Weights of a small transformer language model.
Size: width 448, MLP 896 SwiGLU.
Architecture: RMSNorm before each block, normalized queries and keys.
MLP neurons of a small language model. Each row is named by its layer, matrix (gate and up: input weights) and neuron, and shows model dimensions 298-447. Each number is 500 + 25 x the weight over its row's rms, rounded and kept within 0 to 999. Numbers have three digits each. A neuron's up and down rows have the sign that makes its largest values positive.
A block is one neuron, or neurons of one layer that tend to fire together. After each block is what it responds to, as a language model described it from the Wikipedia text at the highest values.

L3.gate203:474507464476497501494465470468503511517475513526523476485507494489525536515520503499504531556526495514545512527472496546489498523523516519452462466515485537476500525503476501498475483530493456504529523481508509519481457462472483487490481508502506469525480540477490473539489476464504471510518508505502507523573475517499463546503525494520487477504507483472503470511536487546485485528516447544532471504508516469473466539499481488459522513539512519528503
L3.up203:486481492554492492484480559451496481484510494508535503479491459521490523500499530494491499523467529488500500478512452511471481535520491508531478464503465493464479536548494545526512495520461462516500485490503482503512507531481473501495494461470492486491524466522466498498482472476499526487510504462532510514483508535507487510477508542483518506512494514512511473482467457544507503503505513535516464525497502474481514457464524475523497453498520494495508
Structural boundary tokens

L11.gate313:463480503505556474486453540453445509544474471540526504477511523496518522474532508536524537517496531518529501477495534501514492454508496500488490539485456517458464491514518482518500521531490495499515501454516460515487458494524515486540542517491461482486510475509476489557505454506493516439495516511504501503486508495515489500514495514501525494503527484512488515486513505526503504507517481489509480493484508464506504527461500488493487484497500459510467
L11.up313:480518479451475477490501485502507500519551483496556479504495470483528501467494499503542489531484524494512518484537538480505428497522490516514486526478506507508472526493490550481456503508483441499551493533472492540511500454522475491459517514499527481420468495517505482484517505476534529500526485504477482489524545486503505509496458458525484525467489511485488500468512481507550479476487487481503536512481468445494511465526479498513511494460502476532475
L11.gate501:486502496474513557480458481489461505497488522524541517525512510509479541552500498505531466511530513540514538503465476509506498471498533497534521518508481463498508472497528478469479516519479536487499476518528490520483463490483440446502531509504488516502485530489497489493527503501504476497518495446471551539488505527505514503512477515555480520479549521472524472498498475503495514515485523489506474562501475477503516476492518509465505506458514495486481
L11.up501:543546536491496534483489429456465539500505470508505475481500508505494527532495501523518507516529497511529501500504460500452537518511568467527482505498532539510536465494488516513478540499542528544519520506519473521459469520526468504480508535515449537512505480517521489492503496510507486522538546479492581497520498458508467479504491494509507491510483508502520502483514474549493482565493480528505498531499495492540543505506474519482472548525539513488495
L11.gate765:497463500550474493482475484520432543482511503486529461535516483523533527548508486549496484504531490477496492465499540514520497500543454490521469504522487512455525535488476498483454486534516527497509474463513496531509472540456502461477502501454499478441468527489463482490500530493504522508472507524540510528479514520506509468469485462464532493497465478506465450479512547506470491507480448521490488526489501510549554523481524516491515492537513506513478
L11.up765:484477547506488513446550507432493455512495505466498453526467483482482476489494483531545475471496454481507485460492509522525476480516509500469478480484522503503499498497527444487508535487497490477512500531487490478501475535505505521488536522479523483506522466517495536525527521464511508513526461505510492497505535463476506508503475523464454510545510527503531506543470504465478492463474495452521507497529494532512497514534516477518473506448544497554497
L11.gate803:497544478477506506483496474498502505491505508482509489446506505553512494523528496484480527510490530499539509501450505514508505469473491488477506488483502522524481503438509503489494497528498502506516507463513484484490469495468463514519488487540490509547495497490520475526485471487496503553538506512481511520484507561510493491561516477500468535516473487461478525447520472557487477469490478486496498510532474487489507501527505443468493523514522462535499
L11.up803:534522517486544454505496470508495545534487516517468530534476545459543539489491457482530477469523499540517488494444539548523514500467519508505527465457529470454504522479466474483507516530501511527529537508473511479496498465468477505490464489473476527509552519469501474501539466486501487475512472503514534504525492536496499486484480542435481541510479524445524473502511527499502471488514508528527481528516496503472536535526525471502508518515504517549495
Markdown table separator dashes

L3.gate510:497528489509485490510530502481557489486522475456497453505478496500528500543517508484517457480502476488496502538464501492513475530522491493481550509492477513533483488514506517514512461484462520437487500502537464527508542449489548477524474535477500532487531473463479534529535489493479532541554489512457520487502458509527468497508501516499544536494462501455481486464526517537498486505489551519509490498556471483504506485503502474495494468527509523481502
L3.up510:443470505504515501461488452505510513487507494501515471456526487497498512526510469484514458432504478497489528471466466491532548484501524527492522503526531511502500490497500466477493502561513521503493496482535488486483455476493497523519478475489513498532498508484490476570528495480456525518495466503542495469493471488521458529533449549499500520456472510521508465499480505561491524573501495476510510511515480470553534537493520500444472464492482495489483
Table separator dashes

L11.gate25:477527495483523518508531518464493483533490477505526525490495531511521533451517466525490515568505508501489495475502543490494492486532531480514544483480507562531524523473522477437472492477474474493524429496466506525510530524549505499458467509547516513492536478519507503460535493508511497489501497497501497504493503514483474501503507508499522456512531517504447525513489472483505512518467449525469472517499497492468434537506543532500516482529500485480476
L11.up25:518480471501539463473540512460529523464555509493518523498493498471491499493549466538481512533494521470479500489456484509494513526485507501491524505501519494480524503451522494481530503480558483507538448507446537491509520505530482465469482492512505533488504516520494508518501506517511499560479520469491469502513510518553509520540482575503509500510558480489457474517482485492507549526502508476478517461513527509466518509480486527473492471505511486498487
L11.gate53:503510450546492483492529500528544487512494494524489528519500474536479528509505524506511546520518455469493485545500472511510480481499489522520507511505475465468519466486476514544544458445495467507517469480542506495508474520450475496515515499534498519486464509521481491488474482539499480512514516527507499488485520496538523514510469502534480503482458541514504489484544497545497498487484466466512504482528486514495523514477438500493539514564503543489484
L11.up53:523443508525488517477515535489492529507517519484514513474490480474477538459460547460512500553483517493535460489466504506492527473524510457507462486504476518518528474526498498481502529479524469453483491463491474524461508494480494492467520497494552491503515486478467587503454456506513506501472452436522493517496514547523486483461514500500486490500526471488492516479510502497484531473481541486523537514503547509496517509506515449474510484495518510530500
L11.gate392:476479530502566491486528475497480475489506546458512516522505516503484497503521444504517466497494498492484470487526538507530460532516526514518464529491504523480475512482470530487469521535434512506482544528478492484488460518462499465534488464523525472499490506500502523535477489551486525467481540536525528507475523507456477524486529517520549527472492544460508503499512490449474480490527486520527479505492520542552492535463467528493457517536471492498470
L11.up392:485479490486526474496497465553489478447527517517510450497528519548475521506497499482480536482498510513472467504524528500531498504490481507506475501498472470471515469525486490496540505485501467522509529537549484494483491510529496483508534491505506506493500484496506529490456521538469505524480518536515483514508516475447489520489474532520549494452514557462508524530490485515483480528488463508511526496487530535553484498536502532490486501536503482492495
L11.gate587:488467488478558479463535527534531527514530489523520503549462533524449516470543504459486520505501472474476510491431506502538499496455475475490483481517488461491558500473487470463512491500550497484558504469504510519469491497522518516499499529504484486454510482493517509504481513487530488510495518544492484532486503485521503554503509490491476475511489476539469491506459523494552502503493503501484498501493489481512528499452463514473534496505530532445521
L11.up587:506462527522510470488549509509508492524537512468466523490534499507513488489472534502507516475470518466534516507545483500500526438473511472484499486526452536514527539486488447558506496509443475494483493473555471511480520491462524472527538520503527523481512539518491499514508497497528523474535467459494489459487519521507538513469497511504521500489456499460493503514517530536457500523533502527498477467510498511527508519485489499519523519499482477496527
Opening parenthesis after names

L10.gate117:508453526459553531521513509420461459477532563541504520490521491489498495472481461535509472542467492487513507521528557490508472482507504499504460489442509474495513561475487501468488504493503496493458497507515458483495524490468503530517534454516482527454519519463518510512487511535465487482513492506512512510517530535502498519463514499496537537486476477508467531525533509503535493538533477489488493487498474497503520500498451511455467499494509486459503
L10.up117:461464487462502506495545519445453484482527532496551508499522508530485546488531531508551494515524488497500514535504516483497488489492508513468475492539498502485497496527469483495488511465486502558470510515517481488514559475502509539540532466491478496508509471504520478453515546542456481517488500514546486506476491454489499468507516488466519506502492478540458471484516496517521468468498496497492514478495521457515462525494482477522489492527464511483482
L10.gate137:497506528477487516504529504483474485491496526495461479487521469496513486484543465476535515496503465512532488519520514463530514471531501542522511531479470497505500547544519539522527473518542548495472533505485475461512486513487557477531509530474474475458488465467503479473484460510553562494541472536530470520466510472481499480531503518465541479502511501506504504505477498539507478513516517505507450460511472469494502556553487494483458518485506488485506
L10.up137:502493471481496522440546493483492486534488467508496515486495488525534476459505478476503513516510491524500519530466495470521487454522502534490430484445506493484484480547481465514483500490517450497535501493494451469462513507529484512473501485491501516496517535510489520506522449481524514476476534517487467487501507459432536518475489463474488473490524485503492474495494473479508483515530494491468518497483568475498501529517522453518492529491512544552529
L10.gate146:483493480573506511522486486499534493497510508478512508465479489516501491474538533479536496545515495479515517465529469528514449480509500500490500514503479494489579545498530470509490524513461480523534494466492500502527495482510515476502519511486511503516517466508499529439472526442483481514498510458522498515501524525507463531489478540494477535507524491509502505482453428517476485519547467534502510492530498497519515482471549546467527515539502521525563
L10.up146:484520485592539421478475502500493490480511501523485505479474474532425520456532524497524533534481481471487496519509517504503489441536501458490508511530518517482559509508476496467511526514457471528511507495441510509513547505529519504527508505506486507489503510526528511470538510526496495509502521433520494518543511502494493514591502530520527501502525512498454511517474454472463454524492497499490469466526538544491503487455482518477543482476455474509514
L10.gate233:464493508482524487508483514500471526489446528473501508490508507474503477504523488500494519475477466507536524494517542494546488452555484479453492529537505501517486507482460498512493515453458486529469500474531501473464450494485564540495516520475508484507523508471497508490471448510515563494485473534501532488536493509488501488487524522482522501471495556521490479547501522500553482488533515470486480472489499522521483501544543498482497519536473525507468
L10.up233:529503515528513485518508533457482495460442486462552481504494519501498481470516486504449461464474496500490523551516529529519508490488512494525461489552493500521508523515461538535552528511475563485480476493529517516504476524513507494462511444522493468512522513510481470502514476536519533493523543523533504516516545514475547530503542491518497497498504473504495482528501511537516493555496552463526492489503497538527503495462532490490501521522482499492497
L10.gate249:516511503524517468513444505504524513476474494476507481493497508484468502508500494511496503498504471498453504518475502483480513505474506463435480519474538496500500503515494495455505524458507500534461556505563484501493485516499519455468429510485530525463488536490489510497468518471504503506490494477462470512494499490544477519504507483545487456469502500484458491479512462501483491476422553501504496506509513469528540501532543483530539492503497503478480
L10.up249:517518473484547527477498517497496505495507516459568529485510519484522491482487504508493502472487532480512481521483496457526507486499525499525495494509527494489472533464517484457481527497535462483514491489533507539522469465517481507467488532534474487522498537506489484501485499566528510534487446490492493512500509505556568495473446534499508476504545516537484460507521491528504507503508507501471484467491551485451497492466518462524460544497481495508475
L10.gate310:481535482519486523514505498507530468484508504502528498481541487501490529494534510487467572508489503461523457507501470509512491487540532537537497508491524499492539485520493490459491541450483520489488488496500470483508502545466463530494500529499499495468517496518492502514562520486511486480480485483516516485512476533492469511515475524476445526500538503483521551501505448549488537550571537531470512524541523512535545539501483466514517456422524515545557
L10.up310:516478528496495484458462494507550486504506471498466479472509473552483485459490474516504477520505494485523524499513496528531513527476501498568506507464478475492474489475526486534517533518538519501509509450491485443504508499500525490486499505506508520503501497471474512520480554525502510453507473474519475518495493487489467451485508473438467558492508487487485503496461495488529517500480492519497505504513576514494540504502504527491499490498488511510501
L10.gate329:478465529494481496509480477463441496487497546546518497509518509491470504508543511488464499530504514515516535490510483521573428547481478541480526507523483465467520553498480484490555504486486461458487545496531488521497502528500506486467507505546488486490520504465513481471544494546519510490485552529495509478453521510512541515503518516459576471479552548530503549519512471511491473456480458507476515521519515459479492486518526477527501523514510536468475
L10.up329:498485529495502521487510454489495517486497509478518536505500483489477488538494474501471490510523492461566498541492460507524484479514498541511491474510515471472524482498480466522483511477531511501490519515487468475515556535489490535487468472534527454463512492470493466478472499450511535512496487496486455494516511522501521482520489534498506493432499496552497535508524528520504497490551508456504510453528484481495495512520533531521504523491492488489500
L10.gate380:538483483492520527506573528513526503514473505488493443498535481484515508484391462470533465508468536470505522501502478470503465512487474512471479513529473516478489556489496483491486448503512487529457494494492461517497482472501507484477487553498503507517501471481480533463503501505439519497504507549510488498536503541528531483508489485455532542484525512478460485538539489494517495524499478533517482469528500480462475458474504545471471487473527509467498
L10.up380:512468471495534525515545473516463513511491501523500469534487509527465512486519529494474512500531519528467499492501473491490506504473511486485460501490504522462501499474528487507532487443544500481501539516493484499493444510441495485538477484540492520466528460523494452491500535510469485467496487496520482496512449500482536507473478499459515499505464485496525523504497483464537482502471488544536530518495498466487521535492500498516496507493504525495474
L10.gate394:501489517510503543517481478524506480500519456496541469449507509467463548500503499526483508490485465507504567529499502495550481496491517498528472506456499496551494531503494491497502534489505514511543470484515479506487487501518475541512458464534502522517517526518470530538487509521560475534478520521556507473502472518509506535496491487490492471499493527527481508497486482512538507509531498454488474497533493494471507504497504520524463531547483488472568
L10.up394:495547505515507508537509490508459511469523512526495469553521499510402495471469464487467472512548519505522536525472540494518496452509488528510495493558455478481499547479504495533476512496472500488491524506559476526544516495535529509520526487541508476499554500485453454508511490500530510495491539492497498468525458559497496516514520482526518532499524560488515532570505545516475476494477540494537461476499511486485498469524481564476497444512496531522517
L10.gate408:492512457509497537495477486461475462544486465475510521526506508510466503476531511489503501479500504474544508502535497479516507512498491505450451534514534477470487503519492538483512454524467462475545506520468497509510469492508494504484457485509485546488493504468483558475508536518532479519504477498530482507512468529476469457526508528468525531485514506524504484494513517516500536518509475466485484521492490488528468529469493474456532465510494506512461
L10.up408:508499540541497511473483477488524548468497488463464467471466500512540475483498490501502512538514496498532543491536514519532531502504480479502472480441507524482514517524535492465466500505511508497519498495509432549439538487485468530502465494515487529485518544517537513513425514514488505517475484516518468505482473460517470510510480518455459502551529519509501532489478489535496454522489508485522490514497475474491468494462494499525548459499503497508472
L10.gate497:454447551475490487460470533471453496476524420554502449474483556479437460483531455492492489497470497499468576539500497512510511501512473494516490511508530470533535532484479459495509531517544479490494511493515487494480472442530519526488470510498521493517485520476500486520505518497469407480514504528481494533518499507543482497496457527430503496511493536501501499504500512521539508477477536486511497483538488504473522536491518510489524527516533484475483
L10.up497:487504525509452507503463467488485485437526516517498477481489499483490514497519427477499482473479489526507521510499488495519520502495532487516466499492534509509459480496500475477523523511520492469498507465491493499472479487554494501502481518494495480503492514487534483521438516487465481492465514517487524541522465493471492528472490509459512499471502524491507502515550520506549490487500545499496493489501497466472522506473492470491517473463511491509480
L10.gate514:494467507516496497474516486505537501478486489544481482479480509495497495498552474487506485492458545511503467468537490469504468492505464497525469516505526483457486518538482512479546494505502521541513524519501532487486474543510505494487492540488520525485497525496514517499476491497531499453529458470467486497522488494499507513490470533496458489510498491508533495517503522491460487518520473472518535554443484443509495518475487509517466526477501477478475
L10.up514:554497490467478463465471527484521509476474484484465488480463514508495515470488520516489515546517482511537472505530501486539477481508480484532505471473554524519491539485443504498507526488534508463504500518484541509507507504530519519499492499506497541478493535488497488530433533493500540504531484477509515520515499509521514429507521538484525472531507532565494533473509502505484491498488481443469531493488479476520491505475488456482504466472479488465490
L10.gate518:468503542534535540510514461511478530497516481513520516479547502503504506492471486508493540509493523491500474530501502525474502522485513502536494475524484483488476579505519510484511538461464507507520462486522515525521522449463512488492478477522523520461497533520540499478514471489545485485494523497505535527496481548546507498496511504477508479466518504520521425497510473517487481450499466492516506500525559465501511492437517486464536567512517447519491
L10.up518:485514506534497473529512515532498507459524434520504516495502540508513490537514544456478539502488495484515478506485463535491510493509474482468481494513474459485494502458463538467488482490457462519534480482522496548508530519507499531524456448502482504467506532498479503499482462480523482486517507480527521487530534492479509509471502535485518473484557486498522502481480445525515520512533531468488495494550502495501534524489499496510518502510544484527529
L10.gate535:489477480478526513518512490477495467554466554532534488503464486493493486495557487474513460484488515462490455535502536485518533480460505519514442499512516515479526485478504531458501503504471511515512476515446541517489515479494515486505485475451511504489505521497504492510478519531519471496494499556508467494508514516512486508462457500461510538482497500530468499522522465506508461520501472448494489536491503419541491511476532477465448507507515466541537
L10.up535:478490532517539521532514502504528487512515474480520482470504517526459520565537459484515491518490516514559471523484544505479514484513506526493535512521520523512472499468466518476512465508478511495536466514483543489502488532501564490517523475510504495517471498530529466481555430448452490527550507533528516520512500525504497509496488522508486464515505509508547500494463515468510426502489508491508499506431506529518498505492479429476450512519504473466491
L10.gate669:503505463487509515491502504472550491488477504512477521482507505521512522505498556485464578519507485498516504502460485499535483483501497479492472500491484536509554477470524519515513468485530471513514479521510488556490491485533550496554511473453520512432543515517499524492493506493508493555456540526500526476522515514529534506522472528462524528485507510457481479521442507546527480503523467509523496536489551509500514513486448499528521503523480483522530
L10.up669:493485488468475445521535483453523504470498524506554493511515476533465489504531499479486501542473472467450472540494488490529482518538507534477471520508509457524532496505486504513502470524467487527496528480512539454508474527531526473502472504504472451500496535521499509472530510522482521468551515523498509469559503503492500533490519517491498495515502557482459517520520471526425506498510469491491492489502527484530494534478500518480508470518495516495548
L10.gate873:493481490512488501499525516498487528504464551485526542488503520508461515468520461483472491506510514426519520457493504511519490506478513520499543518507498493511512522492502498466488468476507515451504446428489506533468489482525455505496471533560459485481525453477540527504518519497487525499487487477513505501499500518506517488499485496495531532505511523543527492481504484543463473469460486497527502495499516438512514501492518513502500477537470481501502
L10.up873:449469471516467494531486534466470499517447530459502491526502520525476518496524475483485486534474513475475533467480492481469501449487517517492508543500505471504533529508530506499444528450496485531519548503523495517521497515472477504490495484495461505477542473533486525493446533499497505524500481480471483449489515480494489516495517492450546494495470455484555534480506526513473500472494543538492495513487502515522491521492502491473515503471461476538454
Parenthetical gloss opener

L10.gate87:536543482493480522536510495482528456495492489463559481458442509504497480518532488538506502513515458481525537529507492491536533559468514516484539505549499490489523489438525467493528475437533506512539512499460470515536501482474521482455520485474518516478545479536478505476490522491546457453504558494448546531497515489483458511534486486516483494531509536507505451451471493457507506494542480469524512513499485511455506456565485476491484497491502473547477
L10.up87:483512509515504494520483495506515496516512516484569494464463511537537536509487490530498501465504525497532490528490465476483503498486482458518502537510518494452567485447512478503556526485578498486457494532489528519460491491503520497512494514534516476456497519516543484529506526516526486514506489491503525507519511526529495465491521526488502497477506512479491475485551507492503488498495508517484493537470478467463476489522514498494475468479534505474461
L10.gate169:507490476477492503482528459481444489488511468452504490506501511485515542492464525549523463501519529501480456498506512497519517511493485447477543485477518508486514527529500471508485488505502508457497492447501463428473441506451461492531479489481530486456535437503490486506483440491481506514563501522472514517490509508500471469496478535485492519522473507528510510468484472496507539451530518452536534471514477486511552507539489442460503514481507547501514
L10.up169:496498508492512510463461497480473487521511521494515509528473518516502520535489522528495496489489498496497503493497556514517519513503538474441505467495508495484488532458490495489463471481510490519507537510479473467422477518442459512517495488504519495483502478527538442509558481439460525517505505456464489499502506494494460484501474492469526518460524490495515450539488501492491472501511479505509494501485482458482497501512506466562487515472511521507478
L10.gate181:506478467512535495514520553454468451469506498514524469459444520522488510491506519508504460487488536514491494453454525490527454482490519506491551536521501498559513561529532476505493460510480510466468494475494492473477513484469485483543503487491562460496534451528467512527507492512480507478542533479516496508466493474492539471525490494525482514521530510478468484499493484520518490534481483482484502520498511533486490516452508485489461519494539520507496
L10.up181:473574510516494509500456537451454581519468503500516492514478509486504499497498475516522482506460512473490495517500534488499503499452511554533485525506473520493481525522506510521481512500512510545494532491501560466463527520485512546527531516474503525508491508492481500540478532499499479485487481510505530485491542508487461476534495475491515488507505542483483491484498550518473478512488491494489510486517476491509536470481463509528543506463549498507507
L10.gate361:497525492535498470535507484505470492507512479555527557522467532444501491492491540563486516501500526508487475484506501491558402505498514508479534476497517506542510507489492499508540484457496484512475510499468543503505517487512463483539492490531490538504485488491497421551537478521521490486438486488500504488541484476517446452503484507491508505535493506490509518522503478511486508473513494492451508464497456545486478458513513506507498475533510499485486
L10.up361:496491489514505515519479453495493462450496462545498482483510538508505523515494582536522465458479497474463464511454564508517519496517532506504482510489486486527551523520537467512498491512489531523493516531516533511506495491487510462508483524502468488425549478483524462445440506487495531564486503533477526516536478488500524453463520496455499504518512512528494525487499451474486483420505520537466474533516534502496516491492548516508541486506473511508486
L10.gate405:463473520504487512489486497529495464499503502494513489475521466523512496482496519490451481506492497453483474510492523521540525522514529511490493540529506511487491473526540501491533466467466478464503532518475470489469477473492488463477504493506523535446483499507493509481552449480505486459493463528523484478505511492549498522543459483444469528519521528492499504501539527523502560505514485463510491557490507487511515504508477489532496501454512478524523
L10.up405:477520479518464491499497494523528552503493487480553512512502468463502488479523516515484498461516522490496467502535475479493516552528534433444511541504464518493497540465481472498476536470523544504477479516537480526462457503468514520462494454513496505510500499488468469478497513488481522500478489512455518500555465522491546520515524512513506474479571508496529495509535478487495532454502499476498488486513506491450542510505510521463490528484494529482505
L10.gate456:479481523515501476461490477475529461492510497482531448514501523462487482495477501488497480520511495462503451549529456504502483481523505526465508520535517507503464462466561521513487493468492501484482488490479488495490505465476435494499476510502546461489505483467456469514496453490531518495475488508531496449507532484499496502459492482468506530497506512472513520490499521512525517513497502501483514474485520554515515510495464508452526540445518533517494
L10.up456:506503517468523480500497482512515463478502516500476543468516556514507508505488542490498469495519460523474488462524446491498505504522507505558559480504511503474458479522534490506510470524560525503501483501505534491495520474548540514476531464449526489489515518474492482504497486489496491511506479511473492486542528460433492498505484507522543536487462518502491481512468477475477482499506515492530486492562511515482527468445487514506484528488491491490506
L10.gate488:506525528511477477507462458503524538514473460520491487448519503478501540494487497565489511517497509524477468486482546536467460480493479478512514473494494522475498454482484487482519463501480494491481502489438525488522506521501478494511486500538456554478473513491486475519534511498513471463457479486454536496516479471440537482528524541520564500501482489545466488510481478518489471471478513507461525493486492503503496440446507482529545480517470498508527
L10.up488:510498498517480480551463482495523503499468543535475519524507504479487519532518492483513479507508531516490512480480510509487484482448528479495446507475508497483515488534451503509496527516490500488482504508488506467492511487457519502537514501527518534552519472523496581485503500522471499429515537455487519487521470484495517538504492539461480492481548489509534492452535507503510493505551468502486524482504474475477484502539453493523501527535530479509513
L10.gate490:456470496513475509512499540514511482516496527485552508500528525540473497524512497510497494501487476541509522482494494534478530482537479499459503476487493533514502470486431489490525511483452505513498478515467476462523483509516511484477513498520502471546499478492481486504534488498474517470520484543476515493549507471537478507496494556529471475552505478479524457504496520433510523525499468503502443516483493457486513506491530505459498518532520502511518
L10.up490:538494476500520494502484549477515512507470502511527492518476502514492471513487456455504491507500544551510486530476498534456508516508538493478528518455481487464448476480537485516483480480490474488518462491528505469511489519511479509490488512523542459489446465486551516480511502496511496570464499514521513471522533473513503494451475494500517486549508447488509445491509527512544461518448491500524465521526531471536473492513485537494516491479458469436479
L10.gate501:459538483523512544501529498471484515507492506502470525491452523542445488558442495507459469482483522536517459482450529512552551531521503471493479469528511507530481487524474475496497494515511521530490481516514526497480485524486503496497450471505544470501467505486520527476507502460450487491509516516543450518514516484470461522522506515529520488487471496516477487505473475484545479497524483539495515495482465500458478468526497487530517461517509545477533
L10.up501:487474495568491472495478547487489510538478541481470499524536542541515520434468494516467457512485531481504526524490494481482494492488493505511514489497522538508511530495527481485530500533537510498513506470514534476480493485516510529469527491528476517490477515468478474449479514487470466515460495562518502527520498455487457506549541511511445487523538490542525465521508483508553474503529509502473491492485495548472507513529486482546516490517497538490488
L10.gate509:480551480466491503490511503531526521500528506531487487494517554548525513440465534555535470492434483479485489512492496521509494545462521500487518538522469498501491450519460486462476465533494516465462513508539501504472480512506528547480469485450499504486489483532497493452490503408520469481482525500523477475496487524495516498481516479520490491485527491463506511464481497541489521553528472496483590517483497517504527486472496535501506500533488509502507
L10.up509:459512509536507515512495499464502516546531529493469484535476510505492490489466510457538467501483467503529490521488501512499497492501506499520550504474471465493579468512466503498484463494481473465533492522539506516443458507503474482509463508523501485472472477471532493505489491501549517497518512513506507505516528492519441508482487473507488511499542492521529476524496557510513495518519502532484505514483512485515543530488505536543455490463511496499518
L10.gate560:513504521489480501435485482526498472476508430530489484508522512459439562459528513507531500442559484475503495457510511475465493508502537482462553500491563531521474485443521466469488496497505509527519468494522498502483507496480496465500462493531491496523502472504477517504505459519520501499472526518515531473466494458534485491491445495428480496491518479467473492476481427474543468507528492460485496551512514463499476459510531463471446520501494476548492
L10.up560:500488498530495551457526504530489550476508489481518497515500545477478520526521526501457477511491496474526504491456496524501501449515564480467465527453503471486530517495488541517488519493515502521505486500530506487494488519483456560467514490500490478545498461504521515501466487525475500511526510495460536567511522495551458465500473504512490535526506483482503536491467502477515486476471478465475508505499487465445528456485497501479485498520501487516478
L10.gate629:448527480496437506486475537484495513533502485433482493506509485496494477475458533493547512508495557430520530456508491456510516544487531483472506500493466515525546514503539491481499501516512481470513513479519501513472474489492494519479503488489510469509509521494500551501512457489497480513447479488467519487507507460516485496454492458486502521531466514505473489476480523453509523467490512512493480517459513497509447516514515507484537494505486484463478
L10.up629:498483480456505494469519492492512500505498496531521476492455534505527463504504515507487437468490499542516487528462484536471505430495528517503503465488469493493468479487495465457467523494489519504470506499481532476483519521473458496482499469509563463493465494463472514511473522509531549585474513514522513512477479449467446483513454476478526479504491464518520497518507494474461485530529499477503506513508497490536500524535476509509535498467501515499479
L10.gate723:469500478500494530508487489533493493558529551485512462483503467497528485478502518546544531514546511494497461513472490469528493531530514465483492475534473481492519476486485504492502434501474470505518490475496481484511475515485503521499492530487522471522502499477503534480500522496476453501490499495477548472517509525502490482523463476510490501478538521455434529478499510484463439507483537504473481542509508491498530485465548497494551518505502508465514
L10.up723:468456483487465520542499520510551523517526493544546493463484497488447554486490501511501500480487516489502487547494508477486520521491509540505487542520516458506480507475489524510457476500509454500530482475477469496471477540532491471521520468506488513486512476484508478472523483483506435510467477507494498486507525509492531517536449483530507475502506507547473488534496567487525527492492496525473479541539504505501477519478487472524499514540499487532508
L10.gate757:506499471470453463475511534499511497494534469521526512488529526492482508511451516513497498490498541493516492455443529486535491518453492515503527493488485518501507518525519534512470532547475536506489470524468491528522471508461488468444511521525473479471488541498478501495524501488515433490484454473534544468493522462537489490495519489470502533518479541475440516507502488510490526490486467460465503510538463500529482482480500482506471502507505476493506
L10.up757:470487447517541471479494516464548498479490477518479524501561505482479473538508516500477506539505536529519517525500490509525483513502495511491533517495543468515472508482423535458484442511546510516493512524506496412494471481472526519531456462479530494474555531532527492490496477507537507539509455507475542492509481458511482494490513502487495476491489513526542495472504466497481455545481535477496490472475448509493526508508505464521497516472487554492483
L10.gate828:553481508456494507462517482514491483492546524511494505471477498493500517519523493522480484467489483540534498523511487473524518511504524456526497519466511487467485561535498472484536521495519501462506448523493483520469475521508488454476512481530537477506500516518461531451523492495512511504486517554526483497474549513496474543500509459513520515554515496472502488570546482503469534532516536525491477482496490467466470515475484453468510466502510493489487
L10.up828:510519481534474503476541534504482475493510475522494489502502501484512502481481509511492509495514488529477557500524511499514511500509461473440526514494526484447474518498488490563536487510460479466494436467474484506518504480547478493468510517509508512476505503536512525521518469509500496516490513503485509462528493475533483494493480507505506531520505538503541536495556482504512485512497461498555485486474504551485544521465524483491462496529523504507563
L10.gate852:476503450485516517501481527538525504504495474492542497550503527495512534513495497508525489503556472511555505470512497475497484460488517497464524495507459462515473512505476489495522493492539438459491479498481496508478435483491488500515562512507519502503470515498488519475460467549521517491483477479466517464526445513499518517524497499483492524488469520505505457528507474459501480516513461472482473510498468486499529507534540504512464515502515526494483
L10.up852:528510546556502507542471498511499480512448555484483574573472452468493472509502530483506510509530462517478538487474507515504549530444513489491534487465496506466511495506490488479491537448474466517480459517478470492496505502475468495495517516500489507492515486500500496505502490559449500564549536484443501549516444485493538523474507466498454481487495467500479448460483517494532494501504482489486484512501528539499533525512521480462510544503454480514459
Markdown table separator dashes